Part of a small language model's weights: vocabulary 21824.
MLP neurons of a small language model. Each row is named by its layer, matrix (gate and up: input weights) and neuron, and shows model dimensions 128-223. Each number is 128 + 24 x the weight over its row's rms, rounded and kept within 0 to 255. A neuron's up and down rows have the sign that makes its largest values positive.
Before each neuron's rows, "fires on" lists the tokens most often at its 100 highest values on Wikipedia text that the model never trained on.

fires on: " |", " States", " Republic", " France"
L2.gate1575 [116  92 114  89  85  66 127 104 184  97 134  91  76 119 111 141 140 137  69 101 103 110 119 115 150 125 132 123 161 127 143 143 102 113 114 161 108 123 153 108 143  74 144 128 134 154 114 178 117 120 127  70 145 126 134 116 109 140 150 112 123 160  90 161 122 142 144 122 120 107  60 136 127 132 125 109 119 139 137 142 145 151 124 130 115 163 110 103 117 110 142 165 103 136 173  91]
L2.up1575 [ 73  83 139 123 101  64  58 122 123 138 145  93  75 100 122 138 129  98  89 163 157 125 157 150 141 111 122  93 197 102 108 103  89 131 168 144 132 106 142 104  85 106 136  76 150  84 116 151 134 103 144 111 106 103 113  71 133 136 160 135 128 163 115 139 101 134 108 108 135 136 125 137 128 171 198 114 135 148 106 124 152 142 139 129  89 166 131 120  98 149 138 127 154 135 118 139]

fires on: " ", " first", "20", " only", "19", " First"
L2.gate1519 [165 101 151 101 139 125 134  98 118 155 125 166 149  94 143 153 115 118 105 107 131 100 139 121 107  91 134 128  90 105  84 116 157 120 194 117 166 138  82 111 109 122 138 149 135 111  98 162 125 124 177 165 115 153 121 136 153 148 107 124 123 193 162 112 129 143 137  77 149 146 155  91 137 148 158 184  89 132 149  82 107 122 155 121 106 101 145 168 171 158 143 134 113 166 144 108]
L2.up1519 [132 152 165 104 124 136 107 113 103 152 134 111 152  99 146 186 115 107 128 178 157 159 112 162 105  95 142 139 116 116 104  93 164 106 143 151  98 152 149 117 136 119 178  99 126  91 152 125 120 168  98 163 186 108 123 115 158 125 158 106  83 103 162 146 115 119 129  83  71 115 138 134 129 118  72 147 135 136 126  99 118 115 134 110  95 104 129 136 124 159  85  79 138 161 102 168]

fires on: ".\n\n", ",", " before", " after", "===\n"
L2.gate1918 [129 125 152 135 106  85 133  96 109 143 157 121 181 131 149 124 148  96 148 121 103 119 137  98 123 173 106 172 102 139 139 120  83 152 113 113 155 192 124 167 128 121 140 146 171 166 144 138  92 108  96 114 109 168 110 129 126 142 116 112 157 127 101 137 174 151 161 132 118 152 126 130 133 151 134 147  92  97 127 123 126  97 124 180 162  92 113 123 119 132 123 118 125 125 116 107]
L2.up1918 [ 95 153 143 135  79 171 113 123 165 145 107 129 144  97 119 117  85 145 154 107  85 131 118  93 104 122 116 108 132 119 105 129 137  95  95 132 124 167 137 119 119 160 144 113 101 151 128 137 140 128 104  57 172 119 117 131 149 124 141 118 125  89 133 112 129 108 138 143 115 139 107 146 130 184 159 116 153 124 171 129 159  92 133 184 142 121  96 147 135 103 106 126 147  76 110  91]

fires on: ":", "',", ",", " |"
L2.gate416 [131 123 123 103  88 117  95 147 116 122 132 174 146  75 161 101  89 134  97  82 141 132 126 143 127 135 169 117 153 123 101 147 116 116 137 144 117 147 142 156 146 129 136 121 110  95 132 135 127 130 149 119 198 148 104 135 137 170  84 130 123  95 132 117 137 120 136 140 140 143 122 136 192 137  92 144 105 139 142 126 127  96 159 141 115  87 126 179 115 118 105 100 110 157 130 139]
L2.up416 [122 143 170  91 151 131 118 116 138 157 128 155 164 123 132 151  85 157 133  90 134 138 107 122 127  88 138 135 165 156 107 139 101 128 106 141 115  94 150 123 171 136 154 121 129 139 116 103  83 127 137 146 184 142 106 150 149 152 101 123 107  89 142 100  97 147 119 121 126 108 140 123 108 163 133 155  96 108 135 113 121 166 109 140 171  73 118 125 115 133 119 100 130 133  99 142]

fires on: " Year", "\"", " year", ";", " (", " years"
L2.gate65 [ 99 152 145 158 130 132 206 101 108 149  97 119 139 122 125 127 123 146 103  91  98 162 148 119 116 124  96 120 124 105 134 143 120 135 106 129 115 128 114 154 126 154 111 105  98 141 123 138 111 138 107 130 149 160 137 189 143  97 107 104 172 135 172 155 165 137 123 115 130 100 136 100  99 143 151 149 147 116 104 134 104 129 134 123 162  78 152  90 141 161 150 101 133  98 158 128]
L2.up65 [134 150 166 158 126 119 148 119 120 140  74 131 133 104 135 116 110 112 135 124 110 123 139 139 140 146 125 126 120 126 142  93 141 136  82 100 111 104 155 136  79 129 129 123 103 141  96 151 117 119 122 126  92 150 128 136 110 136  85 161 169 139 119 161 162  96 144  96 135 166 134 138 164 137 120 129 122 147 134 113 127 122 121 108 179 101 149 102 134 114 125 132 130 136 128 132]

fires on: ".", " |", ";"
L2.gate984 [138 123 182 126 126  86 136 128  72 144 136 101 141 121 143 107 128 118 117 118  93 101 141 120 157 181 174 105 146 146  93 118  98 136 140 112 128 138 164 123 120 153 106 114 176 115 108 142 153 120 132 138 131 104 166 165 123 128 148 117 112 124 139 127  98  91 124 146 132 173 109  97 126 145 114 142 123 123 132  90 142 159  95 139 144 166 100 121 117 149 124  90 160 123 113 134]
L2.up984 [130 174 124 201 170 116 145 102 155  99 151 143 145  92 147  97 141 124 118 114  97 143 132 106 147 105 152 131  90 147 114  73  94 164 124 148 101 165 153 136  99 114 179 135 120 145 100 129 135 145 157 120 154 103 122 197 134 122 106 108  71 114 105 114  93  94 164 110 123 149 134 129 181 138 153 109  98 131 146 108 136 146 107 107 129 126 142 130 112 111 138 123 180 126 144  90]

fires on: ","
L2.gate1086 [112 154 121 130 141 116 136 105 143 103 152 138 177 121  83 153 124  91 140  77 138 161 151 145 145 144 130 143  77 179 148 113 109 140 120  93 125 184 124 138 115 141 146 129 134 116 108  92 132  83 145 108  99 117 166 137 114 151 128 135 124 143 157 100 106 119 160 117 195 133 152 145 101 146 145 143 104 106 111 113 154 160 116  89 133  68 133 162 182 168 138 174  87 108 166 138]
L2.up1086 [153 105 106 148 138  77 154  68 157 168 119 158 144 108 151 168 114 168 118 102 122 103 125 136 151 118 115 148 124 121 124 130 129 130 157 142 164 129 153 141  96 160 108 155  99 116 123 112 102 137 125  98 107 153 133 117 124 137 113 156 155 136 108 152 155 175 151 117 134 150 111 154 157 182 161 129 136 129 167 118 123 113 142 129 102 116  57 157 140 123 148 131 111 140 118 136]

fires on: " |", ";", ".;"
L2.gate635 [116 145 127 152 123 112 127 178 146 119 177 195 104 128 100 153 125 121 175  71 120 119 146 114 144 132 152 103 134 116 115 128 165 113 100 163 119 120 164 121 104 138 102 143 140 113 155 116 109 129 117 128 122 103 168 127 117 136 132 131 131  83 132 143 146 139 114 152 132 109  99 114  98 113 151 122  96 154 123  94 122 146 124 105 108 135 151 108 126 118 148 138 152 131 125 105]
L2.up635 [138 124 125  93 129 106 172 151 127 173 150 140 132 131 117 142 129  82 139 117  97 163 158 125 160 107 127 124 163 138 142 120 133 194 146 137  86 151 155 151 122 125 153 110 133 104 129  96 131 149 129 122 141 152 160 145  95 132 130 151 112 146 114 137 123 148 126 150 130 116  94  85 136 130 126 145 149 110 132 110 159 148 118 141 130 113 106 157 142 129 121 130 112 104 162 100]

fires on: " ", "–", " home", " |"
L2.gate1284 [151  72 109 117 136 103 157  97 164 134 163 161 137 146 144 144  93 138 124  94 116 117 117 132  94 121 101 116 116 136 102 124 103 104 122 140 154 151 134 156 116  91 121 138 118 115 133 160 146 116 151 109 161 165 114 152 140 158 111 106 152 124 139 150 158 133 104 103 184  93  99 155 163 109 127 127  91 140 126 140 108 112 165 131 133 170  97 155 118 117 128 135 118 100 129  91]
L2.up1284 [141 109  97 140 119 105 127 189 141 110 141 110 156 137 140 139 110 108 146 172 126 130 122 129 146 149 165 162  95 128 107 112 123 122 133 137 137 144 137 116 136 120 170 141 160 124 146 127 113  94  52 136  67 117 196 138 175 129  98 169 135 122 105 141 173 160 158 138 129 129 160 136 120 109 157 112 115 135 136 111 187 148 138 151 110 162 144 138 112  92 159 129 133 124 130 127]

fires on: " |", " |\n", ";", ":"
L2.gate714 [126 180 150 137 153 125 163 136 134 103 145 129  89 156  95 120 137 114  93  92 120 148 186  56 143 128 107 113 126 110 102  90 134 133 144 122 122 134 108 145 135 134 126 105 162 147 143 144 127  90 117 113 127 125 137 166  96 154 145 139 150 177 126  58 137 149 118 133 123 140 128 159 142 107 140 139  70 101 121 125 187 151 112 132 124 132  84  75 140  99 119  91  64 112 158 147]
L2.up714 [107  96 117 125 131 139 166 157 102 115 118 108 114 169 141 179 136  95 168 115 156  97 118  77 122 164 112 130  89 135 174 137 102 168 133 135  95 163 142 109 132 131 168 135 133  86 120 147 119 112 134 122  90 165 147 170 104 143 151 103 114 156 120 126 120 133 104  94 149 125 125 132 158 111  96 148 141 111 152 128 144 129 132 171 136 138 120 119 119 135 120 160 113 141 103  93]

fires on: " |", ";", " York", " Francisco", " Tokyo", " City"
L2.gate1008 [147  93 171 135 146 147 106 155 147 112 122 125 134 101 149 173 104 146 164 108 125 152 159 119 123 134 125 103 145 142  90  91 166 145 172 121 115  65 135 141 131 116 143 125 124 104 132  98 123 130 172 174 137 108 115 122 168 140 151 109 137 113 143 125 169 115 122 141 129 124 107 132  91 153 125 121  98  92 118 142 129 144 119 118 131 125 109 126 120 113 191 130 167 123 143 144]
L2.up1008 [117 127 171  86 130 120  90 155 112 158 118 127 120 109 164 132 122 168 104 115 112 103 128  99 119 136 138 104 122 139 109  44 167 144  82 125 120  68 156 130 115 143 140 134 137 117 165  93 175 121 110 149 129  91 142 130 122 120  76 102 148 155 103 156 137 104 144 137 100 161 133 123 129 146 108 140 123 104 102 140 149 129  93 111 134 114  89 118 167 152 124 156 161 160 121 131]

fires on: " |", "\n", " ", " @", " at"
L2.gate171 [124 102 122 122 124 121 133 107 137 137  93 154 120  92 142 106 134 103 169 125 149 139 136 126 142 149 101 133 112 121 152 113 158 120 166  99  98 151 149 115 186  77 114 137 167 136 163 179 129 104 148 133 118 167 111 149 130 103 147 104 126 130  84 139 154 113 122 151 147  91  80 109 118 112  90 136  97 147 163 139 133 129 150 137 176 134 148 182 116 102 139 110  94 129  95 125]
L2.up171 [146 120 116 115 116 152 116 135 104 135 109 184 112  94 118 128 122 113 126 115 150 102 159 120 156 122 114 137 110 122 133 101  95 116 112 125 118  94 151 148 126 128 143 157 137 161  82 132 175  85  71 119 106 124 148 112  75 131 131 133 112 157  85 139 176 129 101 117 131 161 113 134 131  84 127 114 142 110 118 160 130 133 165 162 123 125 145 175 121  78 138 120 146 162 145 141]

fires on: " of", ".", " member", " House", " special"
L2.gate902 [153 110 117 135 119 122 125 152 178 110 135 174 152 131 114 138 137 100 168 127 130 126 131 117 143 116 145 131 140 117 167 155 144 119 202 121 160 178 148 124 113  84 140 168 135 132 100  81 138 128 125 167 123 160  99 109  66 111 190 133  90 136  86 111 154 127 124  80 124 104 122 108  95 133 124  70  76 125 126 190  99 136 138 127 146 156 120 143 128 119 136 173 176 104 146 149]
L2.up902 [114  75 111 126 122 139 152 118 128  94 175 135 126 120 120 133 102 151 169 156 152 123 125 139 142 152 152 120 130 143 177 177 148 127 135  72  95 138 116 111 111 123 142 138 103 167 115  88 167 142 126 143 135 172 140 128 116 124 119  96  76 168 129 120 180 103 127  99  89 107  98 119  95 146 151  90 123 126 127 158 130 117  98 141 164 110 144 169 119 125 132 112 105 130 152 142]

fires on: " and", "20", "19", " of", " &"
L2.gate87 [170 125 153 121 124  99 141  76 116 142 136 130 168 137 131 156  95 126 156 104 141 162  95 179  55  97 126 137  87 111 101 123 124 119 131 120 129 138 152 113  97 149 130 161 108  98 150 150 169 132 132 160 114 108 139 112 121 113 134 142 147 102 137 137 120 117 139 135 131 145 164 133 111 109 150 124 111 113 104 125 185 157 114  93 114 128  76  92 130 121 123 143  98  90 128  89]
L2.up87 [121 127 137 124  97 136 147  69 150 143 123 120 101  93 133 136 124 169 144 137 169 184 131 155 126 141 152 137 132 147 172 131 157  57 168 138 149 131 126 130 151 150 150 109 162 121 114 133 155 114 155 135 133 127 153 125 111 116 131 139 102 119 140 121 111 177  82 113 140 115 103 143  97 118 142 129 108 139 117 103 155 160 144 149  98  89 150 112  94 151 165 135 120 128  90  96]

fires on: ";", " |", " "
L2.gate996 [ 89 130 116 166 168 139 134 188 150 145 128 138 149 168 134 176 152 111 126  87 172 157 149  66 120 125 106 138 166 139 148 171 139 108 146 126 119 119 163 144 121 152 107 137 130 131 136 127 112 136 111 144 122 107 148 141 141 152 134 122 113 105 155 152 115 155 131 107 107 166 106 112 127 134 133 120 166 126 119 115 175 139 155 137 102 165 147 103 167 100 121 119 133 108 137 125]
L2.up996 [ 84 119 123 178 181 143 148 185 161  81 165 135 142 181 105 139 145 128 132  81 141 169 137  92 144 163 135 136 144 125 128 112 141 133 134 120  84  98 141 126 122 142 104 130 123 144 126 124  83  80 153 128 135  84 122 164 125 134 105 119 131  83 180 109 141 131 118  94 120 124 143 104  88 147 145 131 110 134 107 117 163 162  99 156 155 149 140  84 162 101 118 112 144 106 136 124]

fires on: " ", ",", ";"
L2.gate31 [102 150 104 127  86 170 155 136 129 107 147 125 199 136 151 108 147 141  96  92 128 158  85 162 115 124 103 137 128 138 104 120 127 140 127 100 153 107 151 101 136  89 108 108 117  91 181 126 133 151 144 132 146 165 135 111 120 154 129 158 132  86 171 164 117 131 120 121 149 113 103 196 115 149 143 138 102 128 122 103 169 106 163 172 119 119 123 120 160 149 118  97  71 131 142 148]
L2.up31 [ 88 135 107 106  94 163 100 152 134 141 129 149 179 142 108 124 155 136 122 129 131 129  88 156 141 169 103 115 116 126 132 148 130 151 130  99 105 155 112  98 155 119 120 105 127 129 145  78 105  85 135 124 134 161 117 144 131 118  89 157 128 123 156 170  92 127 188 103 137 138 169 177  92 113 132 123  87 129 121 101 136 160 145 125 129 122 119 169 137 140 118  91 117  98 150 141]

fires on: " |", " |\n", ";"
L2.gate1473 [ 95 109  95 116 161 107 131 173 114 123 167 152  99 164 131 144 132 154 151 122 136 167 134  98 105 144 118 134 151 127 133 108  77 168  95 111 134 173 143 105 112 158 134 123 164 127 141 117 118  92 137 127 124 140 155 128 122 105 118 147 125 132 121 137 149 175 125 128 157 134 105 154 121 112 124 118 131 131 137 163 115 106 104 167 125 122 135  69 109 157 187  96 128 114 116 128]
L2.up1473 [118 128  75 118 112 119 150 164  53 117 114 130 100 173 129 163 104 151 137 145 137 152 104 135 131 140 130 161  63 170 173  87 124 130  81 108 132 132 129 129 139 105 156 158 130 124 150 172 132  93 108 138 123 143 167 177 112 136 104 136 121 147  93 138 152 136 141 101 151 128 128 108 103 121 102 159 146 123 120 146  74 120 149 120 130 137 109 185 100 138 142  78 115 114 164 117]

fires on: ";", " was", " started"
L2.gate1727 [115 139 161 119 141  91 181 128 147 152 114 134 135 155 128 110 138 155  99 108 121 137 146 113 129 119 131 120 160  89 140 134 120 108  91 117 119 153 130 105 142 158 116 167 167  81 120 131 117 174 108 172 139 126 105 165  89 122 122 164  95  68 130 110 137  97 126 109 121 110 129 137 135 144 131 115 131 139 163  83 120 150 110  95 164 112 113  99 188 178 141 163 122 133 133  98]
L2.up1727 [161 151 145 167 132  85 156 137 125 153 139 157 181 160  84 116 113  93 134 135 139 133 135 134 136 147 158 117  94 116 132 118 129 130 124 103 109 125 130  79 155 102 126 147 130  97 120 105 146 154 108  98 127  99 179 131 155 105 115 167 143 106 128 111 114 127 173 143 106 189 115 122 152 120 103 119 153 162 121 150 120 116 108 131  99 130 147 155 138 131 143 126  96  80  93  96]

fires on: " (", " |", " (−", " "
L2.gate1417 [116 136 118 138 119 146 104 162 131 144 133 103 129 134 142 113 181 125 130  92  73 115 161  81 144 125 105 114 171  78 170 153  80 102  76 135 139 110 133 129 107 142 150 166 155 111 105 151 123 155 136 133 161 132 145 150 139 137 122 117 128 115 141 183 139 144 168 140  68 182 148 155  99 131 114 152 129 128 128 100 139 156 124 159 117 121 146 142 146 108 144 157 149 123 158 132]
L2.up1417 [171 110 142 115 128  77 154 124 107 101 128 159 113 118  67 120 117 147 112 120 130 105 143 116 144 106  93 106 131 153 108 162 133 157 132 160 129 119 161 166 127 102  81 120 134 150  70 114 132 110 135 137 140 103 116 138 117 145 134 138 133  99 114 147 163 163 161 142 123 152 157 121 141 136 104 121 107 140 168 117 125 123 126 170 135 158 133 142 158 137 122 189 129 143 113  97]

fires on: " |", ";"
L2.gate110 [116 153 124 116 117 137  96 168 116 166 135 110 121 108 116  97 197 102 146  87 109  94 146  93 140 143 161 171 164 165  69 131 131 108 137 144 119 108 132 117 165  91 148 120 169 119 127  89 125 141  82  97 131 104  93 141 177 114 160 153 131 137 113 166 119 116  93 162 116 121  84  88 109 118 118 137  96 128 122 132 118 133 126 114 150 110 138 122 123 128 153 137 111 149 141 118]
L2.up110 [ 98 110 165 140 113 144  92 172 163  82 146 124 155 103 122 101 136 135 108 122 107 102 141 139 166 134 169  79 135 115 121  78 107 126 137 126 110 102 124  95 109 163 146  74 121 141 150 149 148 146  96 115 128  92 132  66 144  68 111 126 116 138 111 164 145 124 154 122 142 125 141 132 131 132 128  96  76 127 163 134 122 141  94 148 154 157 107 109 131  84 129 115 166 182 116 119]

fires on: " to", " of", " on", " replaced"
L2.gate1399 [124 148 136 138 138 142 145 116 102 117 126 141 144 154  93 103 106 181 118  94 122 110 102 164 144 116 185 134 190 115 127 137 117 120 130  87 140 122 128 128 142 136 191 154 139  95 137 149  88 125 170 164 123 122  98 164 168 101 110 143 157 121 112 150 141 112 169 148 164 134 180 145  92 138 100 165 151 134 127 134 119 105 134 109 132 114 104 159  65 162 132 116 147 110 163 118]
L2.up1399 [ 81 153 104  92 105 131 125  95  98  77 114 115  86  84 114 117  97 138 139  93 120 156 111 139 136  61 136 144 183 117 140 188 137 114 177  82 155 104 116 153 140 132 156 146 167 150 152 145 122 132 131 129 135 145 108 133 150 125 159 146 159 108 160 194 104 138 114 113 164 101 149 157  95 146  71 103 140 133 167 160 131 101 147 129 108 146 119 122 110 166 109 154 151 146 157 121]

fires on: " |", " ", "and"
L2.gate262 [139 148 135 142 133 125  60 130 129 127 166 155 105 140 142 140 148 128 140 155 109 109 141 128 151 125 124 140 165 153 142 166 140 102 104 123 130  93  88 136 110 130 144 112 124 143 123 192 122 158 108 123 141 128 104 163 138  92 166 138 133 132 116 112 163 130 164  92 112 133 119  90 114 153 111 135 120 145 136 144 147 146 159 120 124 124 164  91 121 126 151 142 126 136 151 118]
L2.up262 [142  93 101  77 135 142 149 127  90  97  99 137 134 137 124 143 137  75 131 125 121 146 123 106 143 138 117 167 164 124 112  97 149 122  96 121  98 144 136 122 132 147 150  97 137 111 122 125 115 175 134 159 131 154  97 116 100 100  94 138 138 147 106 150 165 140 109 138 104 153 127 113 110 120 140 115 120 111  87 143 147 145  89 168 125 104 103 115 168 139 136 164 146 110 108 105]

fires on: ",", " :", " -"
L2.gate327 [113 105 117 124 142  59 119  96 130 133 154 136 144 154 132 125 151 129 139 109 153 105 153 137 118 118 123 108 100 145 155 100  81 150 133 147 169 157 111 113 176 126 131 120 118 130 138 128 126  79 125 138 146 131 128 160 115 125 173 162 116 149 130 102 117 149 151 115 116 126 141 146 149 157 170 145  94 127 167 148 116 114 152 119 140 114  94 140 162 110 130 101 111 118 113 163]
L2.up327 [147 130 114  71 118 139 221 117 123 145 129 141 150 146 157 112 114 162 165 148 125 145 154 107 123 119 109 120  84 153 123  83 112 134 128 111 126 157 131 164 119 118 124 153 123 131 117  81 112 127 108  70 105 134 155 138 110 133  92  86 118 134 111 134 107  88  83 130 157 144 139 125 146 133 161 118 111 111 148 141 105 135 153 110 151 159 113 119 128 132 146 150 130 117 124 144]

fires on: " of", ",", " in", " at", " during", " with"
L2.gate349 [141 122 132 132 140  74 162 158 141 148 145 152 141 131 141 103 116 148 118 174 169  99 126 114 111 129 120 160 151 141 139 112 117 179 131 116 153 138 153 125 126 124 110  82 162 141 123 124 123 124 138 135 133 146 124 160 116 146 141 154 122 121  84 119 114 120 130 101 146 196 144  95 131 137 156 125 124 165 116 108 212 130 127 103 107 138 130  82 163 125 140 139 121 159 122 125]
L2.up349 [119  97 132 119 123 162 116 147 112 104 144  99 115 129 103 105 117 136 136 165 131 118 145 125  91 121 121 137 143 107 133  55 127 146 148 118 162 102 136 127 146 103 115 146 139 130 134 134 160 143 134 140 115 117 142 142  92 140  98 149 121 133  88 144 129 113 130 145 156 171 115 115 113 148 164 140 128 129  87 143 148 134 103 123  91 117 122 145 118 105 158 146 128 143 100 128]

fires on: " and", " or", ";"
L2.gate385 [106 140 157 125 105 123 155 132 122 114 172 122 101 136 123 122 122 143 119  95 143 146 116 123 151 103 118 127 150 132 126 175  99 123  69 122 120 127  99 146 116 130 136 103 120 111  74 119 139 150 151  84 131 151  75 177 171 131 139 144  75  92  95 142 137 124 170 106 109 112 154 124 107 171 148 104 110 101 120 112 123 109 122 123 131 104 165 154 134 177 124  92 133 117 147 123]
L2.up385 [141 135 172 128 169 108 146 129 106  60 166 166 144 135 151  81 131 107 134 104 114 139 165 124 156 104 116 154 151 155 110 159 136 126 133  96 118 103  99 140 150 174 119 107 103 129 121  71 142  97 120 121 114 137 137 182 147 119 136 117 152 100 137 100 154 136 102  93 107  98 136 137  75 122 130 100 110 140 131 112 137 184  88 154 158 124 167 139 141 120 164 142 125 140 134 150]

fires on: " from", " of", " to", "ed", " on", " over"
L2.gate859 [117 129 145 148  87 114 155 120 121 124 140 147  91 112 111 110 150 149 137 119  96 132 121 141  94 118 141 131 157 125 154 143  85 114 161  72  57 120 114  98 129 107 136 103  94 122 107  90 114 125 169 180 111  94 162 151 142 149 131 108 127 118  99 118  81  91 108 131 114 121 118 110 102 166 107 171 112 131 115 122 102 113 124 177 115 134 151 170 157  96 158 134 133 128 120 148]
L2.up859 [ 68 126 107 129 121  94 147 121 115 153 159 165 117 107  86 118 139 170 131 128 119  83  87 157 119 131 127 158 147 132 125 110 134 136 141 131 136  95 139  60 141  63 154  85 125  89 178 160 144 132 160 127 106 155 168 131 146 137 115 116 151 152 131 156 131 112 128 149 132 137 136 134 141 155 106 132 141 147 131 154 112 103 132 123 146 146 146 122 133 153 109 130 149 128 122 152]

fires on: " |", ";"
L2.gate1128 [140 115 149 119 117 137 180 175 115 135 122 122 180  95 132 128 146 164 128 153 105  91 109 101 171 156 120 123 177 113 124 106  99 132 148 106 119 103 116 120 122 124  94 127 152 138 147 136 123  74 126 154 136  89 130 138 178 155 122 152 113 164 108 169 104 125 102 130 137 139 156 129 102 137 135 131 106 105 166  99  92 135 120 149 182 115  73 109 112 146 131 111 106 132 131 101]
L2.up1128 [104 177 130 120 102 145  77 171 157 100  67 123 115  98  82 155 130 117 105 145  99 120 130  98 156  98 145 152 159 116 137 127 149  94 130 126 131 143 117 118  61 143 108 131 130 142 153  97 138 173 100 142 183 126 159 171 121 153 134 121 132  96  97 137 159 131  91 107 106 108 107 110 171 137 133 110  71  91 114 122 135 140 151 115 131 132 138  72 158 106 158 107 102 145 161 129]

fires on: ".", " for", " of", " that"
L2.gate588 [114  80  77  98 146 149 133  95 166 122 126 151 139 151 119 164 103 145 147 149 106 153 110 142 142  98 143 112  54 116 110 133  82 125 121  91  85 137 111 111  98 100 120 130 144 110 114 117  88  80 120 134 121 100 135 169 130 126 124  95 120 138 141 139 137 113 116  87 121 138 156 123 123 126  94 102 124 136 163 116 104  99 129 129 153 141 164  83 171 122  99 146 151 131 110 130]
L2.up588 [126  71 134 123  94 191 109 109 131 110 121 121 146 149 137 123 133 149 166 155 142 128 127 145 122  71 126 152 135 137 130 118 105 137 147  82 131 164 110 162  96 102 134 133 141 136  91 125 122 128 132 140 142 116  96  81 113  94 149  82 122 143 172  95 115 109  96 110 141 114 112  85 156 124 136  86 131 117 145 140 121  83 128 188 166 103 150 156 127 149  97 137 125  92  96 140]

fires on: " to", " of", "os", "ear"
L2.gate485 [103  92 133 124 106 110 143 116 122 123 150 143 144 156  92 153 153  96 112 134 143 117  96 173 123 138 144 129 130 108 106 124 139 107 140 117  73 149 147 123 139 166 168 108 118 140 135 121 185 138 162 102 136 153 149 135 158 130 145 153  98 156 111 134 115 145 115 185 122 100 171 128 130 168 120 178 124 120 137 160 144 106 144  77  60 158  82 140  93 167 122 157 176 103 123 149]
L2.up485 [130 141 103 124 148 108 133 103 118 155 112 149  97 169 156 121 129  68 135 162 111  95 129  96 113 136 163 144 165 102 116 134 118 140 142 159 150 107 123 107 141 129 169 124 135  87 154 157 157 136 102 143  80 127 131 126 125 144 127 116 101 123 115 141 145 125 137 169 123  84 101 109 132 155 119 136 147  84 163 156  92 116 166 133 106 163 129 146 128 117  72 124 138 145 166 121]

fires on: "\"", " (", " Act", " or", ";", ":"
L2.gate1455 [158 157 119 127 121 125 151 140 161 148  93 153 129 121 147 116 106 109 180 122 141 119 112  94 142 168 112  97 149 139  87 141  89 137 117 104 115 133 119  82 114 115 134 109 178 114 111 128 136 102 117 104 114 149 150 187 118 136 118 142 122 104 125 179 110 152 130 141 154 109 119 169 190 144 116 126 100 110 141  97 100 126 113 119 185 120 122 198 104 148 118 120 125 118 111  96]
L2.up1455 [112 142 101 156 127 115 116 104  63 139 127 131 138  77 109 114 100 117 137  93 167 159 123  99 144 126 174 133 147 126  60 133 158 126 139 139 117 144 162 122 154 111 126  49 165 126 114  60 101 120 119 177  80 160 145 134 142 137 114 138 164 126 168 138 158 111  62 138 105 129 147 132 143 178 121 109 148  90  92 104 115 120 140 113 103 134 161 126 160 121 112 146  92 142 114 111]

fires on: "'s", "\n\n", " ", ",", " at"
L2.gate1135 [132 114 117 166 144 106 146 135 171 122 158 108 122 115  73 103 137  98 102 175 190 111 142 100 113 161 123 129 108 128 157  78 109 146 173 101 118 118 112 108  95 107  89 107 115 128 159 123 146 100 150 125 121  99 121 144  82 108 153  90 141 128 121 147 146  93 153 109 115 122 134 142 155 123 125  99 151 131  71 179 184 128 152 108 151 132 156 126 131  59 165 115  86 112 167  86]
L2.up1135 [129 124 117 132 133 176 129  86 160 161 116 134 127 153  89 114 144 134 103 131 127 115 172 142 122 118 162 158 123  80 139 154 127 145 123  96  98 124  90 144 127 159 117 139 122 153 126 106 155 109 103 145 131 103  78 170 112 117 118 100 138 142  98 160 148 128 159  99 162 141 102 140 144 143 150 115 113  98  86 128 131 126 115 163 125 130  80 141 130  65 122  90 147 146  97 116]

fires on: " to", " by", " of", " from", "eb", "r"
L2.gate639 [100 148 130 165 136 182 110 149 115 130  75 156 132 135 110  91 124 169  99 145 120 121 139 148 130 112 115 134 158 111  89 142  97  73 146  81 129 129 172 184 126 100 166 119 104 160 164 151  82 123 111 160 131 127 132 114 108 126 139 112 138 145 126 174 144  78 129 147  98 102 131 165 127 120 165 133 135 110 117 126  98  94 112 113 149 124 151 157  96 161 115  95 161  87 156 107]
L2.up639 [107 138  95  84 109 123  80 129 136 108 144 149 133 139 143 101 162 131 137 139  90 118 134 127 124 120 121 172 125 122 144 128 126 110 126  77 179 102 151 132 152 130 141 132 137 121 163 141 146  98 133 109 107 110 102 155 101 101 170 130 164 134 118 149 149 149 106  88 111 163  98 115 114 118 149 103 111  96 124  87  89 123 129 108 170  93 102 139  58 129 138  73 151 141 158 124]